Part of a small language model's weights.
Size: 8 layers, width 192, MLP 768 GELU, vocabulary 4096, 5.13M parameters.
Architecture: rotary positions, untied embeddings, capped logits.
Training: a variant of Muon for these matrices, 174M tokens, 3079 steps.
MLP neurons of a small language model. Each row is named by its layer, matrix (up: input weights) and neuron, and shows model dimensions 112-175. Each number is 200 + 40 x the weight over its row's rms, rounded and kept within 0 to 999.
After each neuron's rows, "fires after" lists the tokens most often just before its 100 highest values on Wikipedia text that the model never trained on.

L4.up167,216,253,193,221,122,159,179,141,209,202,196,200,112,190,226,203,192,211,188,171,190,220,175,116,195,206,242,177,146,198,201,249,226,246,243,267,205,242,228,194,224,289,196,184,204,143,220,292,168,126,213,249,211,274,226,199,206,198,139,229,256,151,146,226
fires after: " b", " W", " B", " re", "le", " be"

L4.up620,234,214,263,207,165,200,237,240,174,270,306,218,176,127,218,170,237,264,190,137,225,150,197,179,108,172,233,231,229,245,200,197,206,212,179,208,189,217,242,168,156,207,249,183,197,256,150,247,151,309,232,157,174,221,192,228,242,186,278,191,198,185,170,184
fires after: " =", " n", " are", " was"

L4.up35,207,194,299,157,202,172,193,168,190,228,233,154,225,287,196,243,278,171,173,178,231,212,191,237,180,213,252,117,219,187,176,222,171,216,90,100,237,176,244,139,208,203,247,191,215,201,146,165,256,234,189,223,204,141,254,205,195,213,200,176,125,137,159,167
fires after: ".", " d", " th", "h", "ra", " D"

L4.up455,292,254,179,192,219,204,186,148,133,170,211,187,196,224,258,191,235,229,152,144,158,160,219,201,255,150,189,225,159,175,155,196,147,165,144,286,242,220,302,165,221,184,166,163,109,253,197,249,178,185,253,221,245,238,188,199,272,246,180,218,133,170,256,253
fires after: " l", " L", " Pl", " pre", " fre", " bl"

L4.up507,237,191,224,141,201,206,232,93,190,231,291,179,189,203,174,148,162,197,211,201,214,156,180,133,227,254,195,156,248,233,198,210,245,177,213,159,261,209,233,278,153,219,159,264,280,191,180,175,261,245,261,185,157,176,134,220,211,164,304,172,137,226,158,174
fires after: " S", "\n", " s", " | S", " ", "S"

L4.up90,224,163,163,204,188,196,223,155,228,247,173,194,210,249,178,237,201,251,107,249,194,231,209,191,145,258,207,229,221,171,157,226,142,258,141,261,228,199,123,192,235,173,270,170,189,149,195,188,179,200,215,235,143,242,183,246,190,219,224,189,227,161,156,138
fires after: "1", "0", "2", "3", "^{", " /"

L4.up382,166,215,220,148,239,240,203,130,175,234,115,215,184,167,204,255,202,166,197,261,233,258,225,176,206,211,248,215,212,148,175,231,289,143,169,221,265,241,251,228,166,232,238,237,290,255,177,220,178,215,191,110,223,108,227,223,213,155,240,205,185,162,224,205
fires after: " f", " G", " inter", " b", " | G", " B"

L4.up741,121,238,158,186,287,280,266,214,207,241,175,198,165,201,165,185,174,186,162,206,136,142,168,221,204,151,144,213,210,193,192,165,159,172,151,269,245,245,197,166,144,220,136,161,185,246,181,232,221,242,258,145,179,168,245,185,208,202,257,179,169,236,255,226
fires after: " El", "2", "4", "3", "od", " Al"

L4.up466,193,221,264,126,258,166,187,194,203,178,240,102,159,191,94,246,173,136,224,192,260,234,216,127,215,244,228,196,177,227,239,146,221,257,199,151,148,140,218,178,171,175,199,181,242,215,191,193,288,209,224,206,179,184,117,247,189,166,232,202,197,251,131,239
fires after: " B", "eb", " b", "att", " Gar", "B"